Weights of a small transformer language model: rotary positions.
MLP neurons of a small language model. Each row is named by its layer, matrix (gate and up: input weights) and neuron, and shows model dimensions 64-255. Each number is 500 + 40 x the weight over its row's rms, rounded and kept within 0 to 999. Numbers have three digits each. A neuron's up and down rows have the sign that makes its largest values positive.
After each neuron's rows, "fires on" lists the tokens most often at its 100 highest values on Wikipedia text that the model never trained on. A number after a token or word is its count.

L3.gate825:474484470470521463455489489502518524554467491423575525482499541514498509525493511491497487474445471510395457546525412521520492486502539513427485458505482522517501498547538527498550442495556451417458474490517477537484481498441569485552460490485472504500493590539513480532498511501502498482533493369430558431531497535503494515530473482426515473552428536407544498451437551526479416504496466447468529556488542467512576555479502538536464481379539480489508531441537543494466387577537488512463468504446489583478473518473488545466474549475549475489488501488475476538502524536478476480
L3.up825:512479539508471483571441452515514547493496504507437424464571525449466512530522489507479506511508517501545496502437500419523444493546488460571592443460461535532462463509469498493524463422476532484489558465502432569439505546521526540473406454469528495511388537450506452554506517504543533503388468447453457486556484478524520497455469514543532554488592492575531496495445467560512450448527592482474527490527505529512441511461493542504431513494525475433516436505579482493515528435466474496458453538528473470481522441437525478496518569547425512467528503540488500519476486404546552544
fires on: "el" 21, "s" 19, "en" 16, "le" 12, "er" 6, "ro" 5

L3.gate735:543495569477532543462490465481425549561486536483489522523461522475525500501476529538459583461551470469565517483450452496523508447502599508509518477500447518531511502466490499472511514529476509489450563501416525487472540575449433497416493525499512406475567525534543537461550523523489418493515464487445516525488499574491537484478472500553556543510485501508442409516555563530540475514443532541426424455485533504496481532490442431497428522468530562498517497544522468488529576506471483492531531542510484435516513479498485589473486440450499485581527487419552530534469510579464480509
L3.up735:488501471498596541511475549508574504494450493479480436529531520572461498502499529529586489483480541543516440470469503463507528508471518475485497446401461577501537525405567499489428415507562523492494539508518539483566500484494447529472515521430468520535461495511525455502517495500570516586521450446472502442478554490555575478462481494499497526594467448586498465514484496522520488510515461475428491456563516429484486563525492468442460482449497509578520557506522502532560564482381500526564458505487452534479496543490516517490546518508470508519433500481468541589461535506449531547
fires on: "| " 94

L2.gate559:445576432532519535501504454575506490511497489492506475511442483486522454489437468512486542466496431515458420563531474436518488400519457488504480494455491506466557519491502495551505560526442499556459499525525452490503417534477495511484539573461427533477500470570527433467511600498498454451525482535480431540541501479484553524527504507559433483439503459538465476532559443513535510481510531448526493467453527571520622490531503540527479535401489495489482548550548478428443495515502515461544544457467569488443518533559498452543513551421474500526516468480573546510525560476485579455
L2.up559:456547469539498494478428456538529463470459498485506448520435484411529500514500526520529500478504430474468482588557461414563463483487454494502486526508440469460518582491502477509498511489457484535453455549534466504481434558570493537458519506455430521493514490505526513490520500494565398486496518461469469536547529487501553562503540445548464494512517549515431491528493436565501509484575540379478463466471493567511541479572442560499488517417488513406390531520480505490503504498521457472480535462488531551547447551589482468577511499495457513508504510469534529508494568448461480515
fires on: "ing " 22, "living " 14, "ating " 6, "ated " 4, "basketball " 4, "ew" 4

L2.gate760:515555561564485464485491525456542432476562495533499519455532492487506506522486574454479470459475457507448473500457483548484552512438589575432515515486526512489542571468456489493506551538508494452422479511511496504460534514515483572492514476530504554526535527534508555522423440487513444530451493499533484575479519524534449521511491485408451481538498540492520461502512479535477492548501500506497510530533460486525464414419531516510440456455487489522475462483515514466565499560473486457529571571552482430487419450374468547514541596442431510524519475445546434514475511523552522443
L2.up760:487565525505526432528521459517474478484475511578519445543509495414512565414519522545544454463506602486532432474526501458441459478474511509488558466563502508577546475517507514557480551525500487474484536481530485565566481512534536554514487522464516460531491567521567495458504510516531502481461579420522524451485559480407559564500539502427521480555460552535458541564483473444488459552474501532462531463413468459497537557490502499538468550565532506454472458468473425482515552503470487563460486501491512471538552463491492512454548523528478621532558485583473440569554434467450502509
fires on: "or " 26, "ater" 13, "World " 6, "tern" 6

L3.gate748:522452505442479575508482418474515499468490438463544551462512567459448549524419483499491508517449513466447575481564401509498564499458486519494497512489464529473486409568446558429528439469530505502517581490463479507499460463475494425489467472501462464545501470468532532536543517494554485607450467527562490418526539460528569497483445474509467495506550575471589519542474493535523525489455503488499518545508455544568500505507516482485561539516492493505597435546520456506489471468445582555471496414465534516469517532484479448550444434565584476594428513493506492468444473526459431461
L3.up748:536478491467559560445512464522495545545472516421474525560567538537487522474395510462504472596542501533447506499535442491537501546499452459509558431507558457463423520558499567478501476459487541457506519451481472515453497569460461513558584505483514474504497540529590504454498517518526522538564493495536444528465582457497488466522535463539484436496536583472532511576555563487530491538463531465461543555534499493571423487515483528430594478453500509448542420503542498527491484501571468508471449442542515523399496532443465510485480504482540511515447466473426511516478467491447466423
fires on: "of " 29, "o" 13, "er" 6, "agon" 6

L3.gate203:494507488439571460503524509516454488556488521525512578580531497455488612482478498532547495517443493484506481476521472490574466489469577460492470500511598501508473470498453523470444479462515510512463536518433487556494531481508475455485479398526438579500531444480447489525533497527507465552464507458542465460542472475543504455496532419581470563508497444559459533504469541478500449484547568542534536439496502499541476564507497524485511451507485530509561550516463434443459526481436467546506441554491494455552562487510510527583486526497430465497500539406474539472504466532475527519
L3.up203:423522582547517434499469434512558464553447506479507469512493434415436539462484515489495580518470507497509547458498473510529481530510563404463510479479518522481467490450443459558492430590506604518456576480456490460455429572556472455436501462434460449503521528477480559539471524520491504510433523497478517489540452479504446474505502547492488458467429541556473498581505508525467432473508499480530485454485507545443454552502457476511434538490540518544513558569504453480543523513471452503470481490567518512475522454499499540475521518532534503496496429417519582522453518512476454510
fires on: "| " 98

L2.gate762:453542477504538461547453559490507492545539548463422549474552527475447539523555525507533474565542504471549500538563447527578498396507411477569480477465461465576514475450481490513461455547542483466503470456480506558468474544432540472483451494521456538539518474457505494453459493509436522558541524525498521494480532527543549480490562468512542522496509528492527479565533486466489482588464484537558503513406512471479604587467556514527557504482486518567581559536533523494496565576515552454510541460525592481534525417530477561533470501477435479492470523503529485513563554512503503441
L2.up762:500586558472521470496480470482493543475521552505383496549500533540406502527559487549462524496540467538452531461510424474478424540495493548452487511532453501559437456474501499585446511545447504469436404521505463534464519458440528511417491494522492577523434489529509525515513461439528505501473490498545466485474439491404548468500500493533464549527462592510512509468594517517579505433577547474449484459478525501538545561473477439479550450529536494569568530585514475488456538472515513540512513543534497530487515476498481551493494516466435533489529537463548437501534528503555514533
fires on: ". " 25, "| " 10, "ple " 9, "ela " 6, "ator " 5, "as " 5

L2.gate71:534539429468535528518535480575573474477533465479498506419484474574456420504518460603559537469490439524534474472474483502521530537495501541475466514502526538453481453536522471501481444498436509419575613557504499484554564491501534543412480542485518505515477543523449515579536448469479510464517507575548480517511503500525493546435457543522484456524478495507495482553583475495452443478523490488524459523520488474518464473565464500528584576585567494550459512444458512455534513487518480460481481433465499561464518556495482577530613549488523446503509476516497482475489518512486534479
L2.up71:468456461459491503490556503519587502545468523470501493520486483521445513480476470593514542513441517462451471485514507544491503479511474436509450486470590495418494478477555442562497466539519490487464484538548535531516522516419454472466513531503513485488429400480447482487501531520384453453505486491537590500517480440447448501513463514533480497571476508521476583519573521493483537547517425457488482465568543506543507479535470499545530460565478541587526476508501485523486422496523500488504518499411497477525505523590559462499474555519457486506448487510526485475477478475433444532
fires on: "id" 29, "he " 19, "He " 10, "she " 7, "and " 4

L3.gate780:471539482533449548493473573535477486476457531425516511452539514529501490434503439521444494588483470527500447510454590478499516541499498461553471507534521479464379473524553494487532512479429447414550511505503580522435614510497454502490481462430540535488495496501487595417525489537528537504501474433486529538488486553520532509533525540459479577474464503468537555496509486546465523500474462446516499461510544498497617516526580532517508506458514460495536581526490518491496439499432513512507506469451566401549475458484563525560488471443475467506446526494523527484510509552449494556
L3.up780:499509459531477488511483547531553489504490416460488507496522494588480487480478451470457534449464608560485546400548513526464561542504468478496505501434572514538503487565528517506493458472471544494486454461424518495526419460503564545454429493506455499528498491533407554497487518521518512534504487440486504504509466467487544500404510479490582543517464522563498550545468497447590494532511522560536581459546492390545513490500516549490477524545523499490498515446491531481546536454447579583458445451483522499558472472471513528473528526502465468546492513507476525461537461485476491513
fires on: "-" 22, "ay" 9, "in" 7, "ign" 5, "as" 5, "es" 5

L2.gate352:505532490445447558538515509458504455508488524534496503507487468503454545492523487520476520457482549561437470433449510499506514532527420503548475482496505509594484467492489460511421509494445572424375439458532508446469463510540565481520553502496393477452477554592580487445508464482450473452548505490490474499558425495536546561499472499509533420528485489472440473545578549450539530492477488515478532468448604493563546523472525434602546467438517441529510501437554482490536537559548513536486538471571490414535450466506542535556595524484455473525528516533482504539514550479472479465
L2.up352:501432565504564546450577521506461495478531483589456510578451466545526483497559490581541522493487449460494452505548521520573484484513485452534455448494537522537451508482499545478479517565412607502487408489458519493533478401467493497467526520480498514498502463548490491472541511504474476498479508385497536498481477505520531564568473521516527468508595447528480520456430573489512511505446453506447517498467510420485510490455522455514472477514495466485464483469460517537503444439483482558547544518466506475520508457507509561572574576460501507535456527522548510544553516523485497478
fires on: "-" 10, "its " 10, "”" 10, "’" 8, "ly " 6, "ese" 6

L2.gate601:432499529515465516555449565469482492469578484492490510501577577524550569464482560421475475493475491500549462542538451530486548497431410462512450445469545464500463476495496456522525500513463502460513476538473508504540487550470544468502491484425442437480411553492564555493529458474494441500452476521480506521508527487498566514502431482496472482461545492515471521476456551494493524420490523569445433444527519499500483514440538532474435463515507460559568472547460508386487527460516513528507523496555492465363513498512524460520472555453466471463610532565496475474470466413417466483
L2.up601:518514554537432465475563498545507437523511568523485470556546564498508480513508556486525476490486478453572460500499494537451490499506412459444508514516524514547455545525561482525570428521532479592498428432447452501432516522401452527562435488460455519481496552484490458544571452449585480500457470530454464515517500581498531480548510520463492507413508486576478531454516491566482520476497551406480541448554401431470387500498468488475477549485474534503464538477502471494515546416516479472462547488526543491461514514516532504456569575515520434455510449553493445487482488515441510495
fires on: "to " 17, "of " 15, "–" 11, "-" 10, "t " 5, "up " 4

L2.gate379:510529472525539554432490408481512502508494498463422566554593564496499522476545483479527583519489478554505501517538526523541460502458446585549498480448526492537545519473473534457569497467516494479531540513557455498570426500467502492531487496482460486507465608486555512510585516489487521469543473545407530478549529499475522530547494467523521467470539560431444480412512503575594520460513432462443515483421467517539509502475489451484555552521502504513449378576482463545539467446456467459504487495494512521582533452475548565490492478578569490584521432437522470524441476515490404516
L2.up379:574506447534533543459479531469461521518427474470468520451559552478498595489441548490486501495498488527544429518527495547523504477481511514503588523497498551512441548486467511449543515554533476499498446476447486456554498460492507449539463470516447463458377534474582590486527479519544533488531568506498476461463520501509523551545468496502497518483421494503495510461500524531458489451479385521406529510494474508492493621443464422442541468472554501524527531541451486474451416519467452530510511541489526480502533508423572522527384557521493532541454473487460507565494500492508478527
fires on: "for " 18, "of " 15, "o" 7, "Sup" 7, "1" 5, "Silver " 5

L2.gate208:422524523548521451458534530477506495496526516534473542518497476511523489446505481449555460471547507551444430547568511524491481481466501542439481568481449487526549488518470473469528470479488424516568546502516485514531532505481398556458455512532573549507509475532567538504578493415517467522530452499495432536518430524441504468506486517493477569487507540489488491568474539517548418454529590377471494489450523476545498524498500496496534523579483458500503522481518529530528470440524477481547508460429478485520449496545570474436492547435533463501527501568493539462468489493457510618
L2.up208:520411534524551506517518570492492500566457504439511522511532474494524532533539471478523568572519474551552527552568611426514553472437490511468480467575503528438431549457510500510457450518533521504473540458532544517432502461496483451466541508519502528520410497479459458497502465574491497549514501468430478523472559485526488581505569465553505492482491491556539570498478513459541523542445469526471479502564494467482501509548516517527540484474458510476511510445563486505526456479506483554488448514578515549538531514450427534541510493480493513532588492455547488528524535494497464531
fires on: "is" 74, "dis" 20

L3.gate1008:461483574538515478543455483516536520511565550529488505533505515472517549520564478521491475469484508484541540491529462504521454508425491546409508466541512517491516581470436546472525484441477478528458537486464452533436476485502534514533504537480474525511475536529584566473463465508497540509416542478495431516519478494531520493543421452494458520446396482520421490522489454492522435509528537449501490517506449475516529486555528516478444451524506473576462508550504595491526497480459478542637542527562549463523478480458552520504477529477490558519524536539505513457506497503459467555
L3.up1008:499474575495544554538477486541564501521468539508488471502544448468513522385509463591446545533488566477508489475543487570534538465496468514481564567519574465518487535456487551512552462452526564506528530472544607524525500510528599505500479512527512529470464511543499517513540430481520497393532475473488455543522514503554498456519436475495434461551403489492591557458410469530491517559506576466468492537443514531534433541545471506508445456469548500553484451508553455530497512484505498482511476505536459391561528523497578455486487481518554525407461466520476548535528484543557537536
fires on: "and " 69, ", " 15, "or " 6

L2.gate573:484465551505475509492463525474499511463535499504545502490459511524501491479514513580450496481432463550395523515434484527530540464451488467475491399538477499493529441505518484546515509517419494479506516493446496481420496427494453512453508485540514551541544450517628494534612412529472536486404555440502493534519533472481528503451556445509445460426479471484456530492459472462561441480511548499528488472516481545489489494560587550475496459447514483526479473538492556542503575518463452527519457543510542509514525543416484483532491466564511414432449483462477555584515528546547526488
L2.up573:484419474510498455511503553442457508492488502474538572455477481528514511496530467552399484520448493491446529515454513438630597473465548485467504435476520457497529435458516413565484490478454497501519508507539525436427590484420493504427517503512438538511533513552545505549537444487449552510507481535534502491437532463513501498432489488464475487458469394484467523490442469519547503522422541534503486451525509543504476475559509538498469476455510519446484478528557538547499551524460485513523476516514501472572488505447410497549523516529451474499473492529482573505555478520491566461
fires on: "-" 83, "//" 12

L3.gate819:537520505502564555511479496550489481553537467484546478486465536498456456418457480486487526564573596506458558437539534507481538432462489508508574529467516448473527474412556516505496465438504543502506518560475502472461539496510468425488477511454511566450571459488497448548446468559546432491488425558496500434470513490521491491486474500522449617438517505539540505504540570473431451547454483488515443531526527473502451498610487488465444497483495519450425482507506470464532522562532520581448508409475437473543508464547512509529536498514511549518508476519508490504515501574500541529
L3.up819:503506555470522508475437524495459546478491489472469513565471550526482551499464463408517544445497468504479502586496558436515432563565465518504531539456530628523481549452505478474567494518534482524459463522528493535501492520536491477471454504520545567503559489494541450506462515445478424464429517504531444415512618505489529489486458478487467552534518518504440488540516539589557507484509512463528481433518550542499500432439482448446488483491521576520537469539567484485540496466492398521462403469507477497584458462590528515524495550533433509501546525560468512480496545444537461549
fires on: "ig" 22, "yl" 17, "Im" 11, "im" 8, "rob" 5, "ri" 4

L3.gate14:548461507477500490457538419535515512481440483485601537490491508477452463420471512515410485509448509508470515496567494456523510522470557436521554470501531441452502520451518456497541502520468519533512512524508509470414486508493427511535435527457483554451472458530526468513513446568361492462443419476483498530567479571460483490527542494557432507502488518474520477492434477539440521544471429496494516534511477513585460516533528486545514466512466505545574513485556461427485470490413520509441460553447558450516463522592533582542474502565458550551500542572467458471527518534506455559
L3.up14:521505517485539457561506499463501529449458466511484450500513511538546465513458626569474463501519465555482451460452454487503527443459471461456502524551524499441441534535496470540495511585475461551533534545532504543532545452485512522427512557537524480517468432524446486540515522437499502474507422502491525399539498493455471484535463494494427500496474452447516552648426452547390546514517611473523501439503493433478563517530495473419471491490531513467580483545507517525493591480576506455559513533472576517511508527500474541521572467478500447469444476456481570467495506516484396484
fires on: "of " 27, "s" 24, "and " 10, "-" 6, "an" 5, ", " 5

L3.gate43:560512450426619484563519518493539497541476550481472573517509483567450439512559580533552524494513492526514543515463469487456506532501526489495481485480490581479455473437463552531499551482525578549500493578433492549524514553489461587498510491521533550474542559502514435535430479504512477597561481385502502537511495472506502616494505429530500477480456493511534566559524490518454513511514461447464550453507539471518531533502508409465462509451560484457502517506498581496514500503447506508491527457482472540562534507516528508467546496487441510478376531491477445545485537531491459437
L3.up43:590542558504501489461562460398607512523506457508508572492535489537531517502497465447463545558482533577496452474526553402518527463492502450471505486445526508538425593406481512525477555503473537552507464468476461429491491455474552487458421449460566484523512506511521513521555516544523471462490544482448555531606476548492471540464546481519532529508450455450479457519519457498500417496479579453546497488491510547448556465500474465472506408515392540559503536571449491548569464492456489470426502555480549493542507477470543499526510452490437489488516485490472543492452473487440574546
fires on: "." 39, "| " 13, "origin" 6, "si" 5, "life" 5, "," 4

L3.gate656:510568574563509508458565506448523493457469470525447490531492504459560522474486466498485471468557518532446466493486488515482502495525402470484471464402567476504505490470464525514505503395467488489506527484524498443570473488486472502508546539500466482464502533491552468513545509525465519537528527478480504543512418486508502449509440540439534404519531560553515549511481490405499496516501524443457520463587466521579439464456551563464518513604493465590487571466456455562447494516514456478439453436404527589498542421506483531476446497459522516497492480470426439485580416495569565486
L3.up656:519541489535492473506493485539520504542551510537589483555443424445460461474550467532502519525449431556464500487543495510458553482486471449505478433559530509547511429561504457508483538509481516456494509517555485526535422496498564495551547457520468518400436538477513497512505461512568465511503480484588465386485519504423536600496464498580401511558483428438473464511477496460509511565489514491563518492435550549541423480391500459480513475553509492491516550569525515516516492527475464381449488405518477519529520494510489495527472479510468489490505515526452527602449520496539499502
fires on: "t" 18, "-" 13, "di" 12, "in" 7, "v" 5, "ec" 4

L2.gate65:484535524497497467502493535500532527433478544475524520485508503492439601538451483508408460474478470530501454468471441483560485436486475463568467483496478495488500489478479473521483465481459526458533500536557566481470514375469440456488528562536420446516447458555499510539538527477478475462571439492556501528528494394545525484493540504486384514444507480505497469447456519519457506444424489441470515524499505511514550447479462496549507527440510452533578530552492392489460592487448479516484515506556530474488469513554470497467430514501462446550558507536436516460526443524598481582
L2.up65:516514422507521483474491498580477509466530481532507556437524488499521477539519549515484466509531478541503509510481433426588510440488469437530482488509490528468560474453511475496528491518517472524481539549464539455481500424442512421463540470500451500482540434501465526494473473472489532567472465479573489492513533561432501540466541505479494529477455503516424566464500528420537538495456506516461555540453505478575491482526523496584503554484550531534517556450550464538434498522512546501494497520538504566491582410503452478540532518474626546471502511491517506510598557484535579493
fires on: "-" 93

L3.gate621:524516485512504630504533523483524499486467504505463536542474498435499496505513457445488549562536541544443435529427520519441500489485520597488527551524497553627486471458529483478514498522448469552514466497541450517484471532462522538564515554419510439436456490541500549592492542522457493497473558524524458492443449511529485454495511463529503438536544532522475607536508552494562472525500530387489485543522454454444546469433580482499453506450469496484496527524498589493553493434506475473466540458568538496528553517471529510472531498515492531593488544492515503527556474507549457488
L3.up621:460470619499466533458391523448527464470547542535475496514454430556489466473477486511519475526487381535506518498521479503515479525523480443494514412495460515507455481491547497425491479508440450493526511518538514442517504388540459465561487452594478563492510503525484473528487511555478512505542532473520495522498472472512552536577500506483490483498496531562538480484501438453449486542389471544464524541446501461496551518598547527470530537479501509550514522583499573490394470453547491469503512502489532525501520431534518484570447436445450525480463496502550526571493537494485483508
fires on: "es" 13, "ick" 10, "ath" 10, "ab" 7, "ern" 7, "er" 6

L3.gate294:427505555473571469506423516472462541512524534467538481510497463450479537467516498495440498484476507517483531480487458510562503491468505524513482448527457517502544568479475474410459494558564587463466475513505505540514510530497406485456532509529525545505521501459466545546509598559464490508561448452491504526550480512514618486489530476592493469503531413495452553537491550475516492520481502489524474469547521454496527546477451472507482559543483534473562511594500411429494540440416438520546491451582500459549516432510499514534488494481552451535451509454510516448473513481524460478
L3.up294:514541550528501479499473486503531428558501411424492532573496460461454465485587499485487472516506477550515468572471461485479510491556544512460493458509464504522559556475466470542556551522434527468490488505497463507473500493503423488531450430497480498472474543465463490505531601566462424523504478511472537481478509488501525537465535505556532521536539514523487561542503498482457456503550510491477493365614481528509434568526537482502460515481497478537572517554538345500438585419517505485521466496516482470443542546440532487528558528474483520500489492459500572545421459491478502504
fires on: "| " 100

L3.gate352:544459453496461513553496465465527551473538595483509469570468528569502439557502494609475511473480407501452508521459503511478454452413516540513428534503563440485443492454515483489452514522594552467437467472503487449558396453498450564498535516527528465452441465541522458476448529487454492422450527469480568483469489456545434468531467520540510546507442473544468450440508542467515460544454565543514493540541455455509500517551492609525583512511421453544468489483509484520499555485463467441479506587492499485540520520437498553558587520577535519466507451446548566532507473457483518497
L3.up352:456515475470506526550534457439507464545493501495529524481464610525525536454487477445471510467444490514482469524495486460413507538567446519434480461530516465469539507463507535504486450518517491503507409507502519538481475557534471471473489542452542539473446520562472471482489497454433524534482562482550473438482523517508477518493540509491519562526425557587445562501488581494506480540461537560552597530505536493445504497506524490492505470501580503606563457511508415459491474523515471479461466567448469532488474571542484453586425526506514527479480512472542502514477440522482582541
fires on: "| " 23, "of " 22, ": " 11, "-" 5, ", " 4, "in " 4

L3.gate79:481620524473479600521425492407486477597529430497548459543461476582538514529504506475487471489454480449488503436541514509466518597463540494506513543501502494479477552526575540495540445572465524483586552514504507482446504537460552603512519552522463493443475494494526462438495484575541472507452504520498535575466500561487526504494502464515545435508481476472379479538484476478529554491487513431470491455611471396550494481452512515491445517495450452523546424510529558466531508501528446485471480515533570487451454454449509501481464540523458494515515510459471554545478499445521503462
L3.up79:539465452515493496477464468404511502493480542447526512479526486474476500528440545536538452522445499536590536494544512533530455525490513485469539444493430429561470497501568539489448510488563504460495513480539500485461506486561463551565496512421529566543601521450553504478498581515568495493495495484464534512570502459470499521545499451477514510529467509482516539500463449488444457537504423374538490524401499518513505604578526430544538515503577476465510481457461463446475534517436509445455484476518420479521475508504470543524607411525484519562503512523518478502513449494488570443
fires on: "a" 29, "l" 13, "e" 9, "ern" 9, "er" 6, "om" 4

L2.gate339:407482513508523542478509546549512510493513443562558468515523552499515475532449535530510498439595567495533485520448455418458500497543458504502519530465439494448465604434520431577585518496522502479494523478484470526501493514473529480593546493389524554584512507482540593519463504487509478456458570425467468459495525482553497504489473539525441512509517457553525432561504419484442540476479581556490515519497538449518536508485446459493506482543486502457545497567514434526522567489518487587523543470474536525533511490462489526457484524409522480470571504530568485519540486447576439508
L2.up339:522499518489464538527495443505498519481529486534521441551528545521472588524512611510466468530515505520488487511475528493490475417469459531556501482465447484499504484512516496538488469482485556466535537467544504555539499507519514536593539541477453500489548471505550553535580501548462548473448496487463525547486482508530481513593489535535494546568511525455506549563558490528501486537498509475526623497418504507513524546592422541540517486439539447482527494469456460563547531482487554518513571526439521508538546498445539427561511452526503530549553507463458489565482556526522502495
fires on: ", " 29, "'" 12, "ad" 9, "el " 8, "war" 5

L3.gate456:436483514522488530490525531509440529507510526515521390529536560474548494473452485472489450461573550513494541469482547504494444516485457492520490559529471519559456537483481570469553519523508407458555512478540537569475488523488507510535517499576517496506544522540461469458465475481478512469490521624530534435491529567559464475537536536415490488566582532501563534511549496481494555501448519509474445566479452440486453501458522587433513466531467445539499511418439524532527498464529513478490499470410522487545535496583481483543491476597444482528497533604513435551494496512529509525
L3.up456:516558524482467500564477489504463489476507500467496513464582462490444517486572524521517458526505467496478493539461464550537466543504482515508460516510435476518543464495437476553459518521520506490465440476543532553581503521515444434492539477489565460534522459502526542555525501532501470471473557512387526490462512489469526435547425395539434618519486510504492525584475561487505519511544481507492489448479499447494587546500434423484520535466516443464492475524543463499394512435459536570505494456491462453428548521517497572564540480390443516521404466429475533446528428532485483459
fires on: ". " 62, "). " 18, "| " 17

L3.gate803:554533477494513503452461497584502447406538496504576534543545531499539462519452473510570465456510504510413551553500490531520482561514508503498510535548510486528513478515479515502531540562411502459579450501420451467529427542485515625495521467523468462534495472544587604522506486470541492471475423483523499531522560501540480458417526561471496515431543588529542476494488519479524487466484501444541498529465445512542490511486528562485505439477576555433533535515535576444497475586608479475490557537545485464480483493540498531512547516504548529520543488492510512496577481541525498541
L3.up803:540526491561500536492457470551480483496514429499570472455509478500404432563487458491544474519555440513481471588459463462517488520476500506563518501531537537500463489457506526554500490547427441451565514531404506491544481521483493485460413541517537457480447496502565495545551481494497525433463530496450516456494421477580506490546473493515545431514500504557536550529483460507493497480416532531510542484439605492493373472546487511412535464529444553457559520469424458500538481548461486518400492567493530497577524479510565471495487491522474500503496447537486480490472497528484545586
fires on: "er" 18, "on" 12, "ag" 9, "el" 6, "ter" 5, "ever" 5

L3.gate588:441405440534483509531569554481478481503543613492553520525516509505627538525480489518496488511535448489457435535540535522465542508436485466433431487482506465532480523542487460459508508468546474449484505457458521480488546477466486450536529496496515501523491529466471510519572441493471577442483510525394624471507478459476508476505485561520484518480549498502515535500480439571472532460450503489470507485496436502503519474491492501509486400430494472529518566510544493458600479466490466418455496485525503483519489514526577452536532462551508468494495613521491533510535517454557497522
L3.up588:483486528562530534490540493451439532499545489475562449541522522483548585532569557508516467572529486501458476500468534489474560554490481461435412472515496517497549398445434474519514438481476459457467471511537533544469542448512473521459478495548525495537446514462463494478515468526574496515449483502536562502541428475440522504506536508535477510456503519522549487465443513531484495574488510517476495541527524491533527483498465538500441483503486484540576505590514470512480454485489457495488517491485506545443493449531510521557495558550422466459515504493481490543432500477478553540
fires on: "–" 21, ": " 14, "di" 10, "-" 7, "te" 6, "ti" 5

L3.gate662:447452461527524436478480414509457439470468531438572523528623564484480476422441519472476476505567494527481511470553455544484547506449505461505396526529489534468536546547451398506459465507580497532469513467518530442451480539554473537462438491548520451428441517498498463530529456445461513516410523475487503485509471487477515457462525534523508544494510499534529447420488561483565485530445485504529464516553431518519522553462502539462495503545501473532501416564496513526509538462437489480478503466442499515508483485512483524427526548519468431499399581533433524520447534534475442553
L3.up662:472474448520523554443542494504487566518501394530465524456546515547533504486567615429470564475447503483483554542509521523515521495432470520455448510452546548484499531498468476499452481565528474590520530534490475505620479545517553517436465553500505474470515538423425443485534553495509510510498454556514538522514491531547476463479496509471495522512553542476525478518466438515497513516481446517470402469531398510506561458462479529550536442462552449499455496511513541451516469425534558532499469432547480556551442566473504487458528460520483477494509535521460543579532474558466510473
fires on: "is" 13, ": " 11, "8" 10, "it" 6, "t" 5, "ore" 5

L3.gate703:510592511523515528517571393519549435476497438508524462410533467508490466491389451522510550458490524502434576437524457483420500478459458493498545495519528461478595499478488470465470497480510512477449529544505472513536486439519519527495502478492486510514466455425523598486560484516434475453517481495532512554540513517475525490520474515410552533504518529562461483502470544481504484462544452487540538492509485481532547498479527496529471512555559511563487459533473557464517540490503539440562445423528545510511470501518500541530552436495562503532526477457491530511541565524469550483
L3.up703:466558518433533540537549428561577407531531475526482493557499549538523520511429499507438501504530508485478572507528485550475507510479435519490452523563436466493552458505512550501542474480477540508395566523502545489493462488455524561543500503464496498479564578401484460460516520535463438491495468581453511521556497507456513531530526524423475507508521486535440467504526528460466480478488538570554473497565495469515541537547466509481445460553451464522479436529473597510492545431543476450527578464518440461475501491522494515539545442486525468454546480465470530594534468533392457455
fires on: "he " 20, "and " 9, "–" 9, "eck" 5, "+" 4, "they " 4

L3.gate90:511403538466428456464526554437491462536490569540524470466464529503446495474478550483490523445508517500436486528456472458509550475486507532474533450482462504467516549460478478466534459487493525453471607453496464396542448474512533471552506508501478571599510585497534475498430493513453480475483438490483542524516457507473490472537532503484512498520445524522492460463484551542536521546488524507478492482468423589532506414508444471491501501507551576499547462465581516508522543488542540550435454436509489417506479526540552438444539502548444507509466453504457478517495499494603529523
L3.up90:561557527537523549524436486536581532525516502452474464482581505515517503500529488465459519537490465531468431446444567464553573477479514521494482527511484560532458471494469429449527486466550520492482504500539491543465472468487453473423479460468510531512507472474584531523496532583530451524497498491563464513458518517460552615467476472527501460531592482521505463536448514484515499517478491478558433535523536456529407450497531535516473563505459489519546499512501467496531489491541443480477467520438486501508585484494479470459458496473526547524480534548477487588436464501451499565
fires on: "in" 31, "it" 24, "-" 5, "ian" 5

L3.gate289:469493447553494527480488441454482556514492544513507457456486487446541534534517528491532512555536525437492484441450471489560482444494474544458497545562585601481499476516425526453458403512489513515472562547553459506491511579454479548541504570456415545544563476534537607507522519577466510525538450486554499481472546503588467483507556453545546515570523421434524498547491488434490529442507511428537574494522471484554528504462557477487550466472460520434471530539500554538530590500485489487532486471482509446459450566526495475475525514487489499464538531529479416562456541488601505518
L3.up289:455509495442419541556494456418495553440576473494526445473536470504484485512595517552547497504577477485468492533508483488519483512578542522564439459491478472457499551487545461525530470535501494479508521509534450489521555599528493501544546481483548545516529484461416520474522520591481488486409509526420551453433489559508481527459489516594498528531525558445466475513565514471502520448491485528521491548470469479500470421556606479477513467554470428487431461551550553429487501506490399473451490472469564502460469455524470443510542462495493500432514441628487507577444451469595469506
fires on: "(" 46, ": " 6, "even " 5, "iz" 5, "; " 4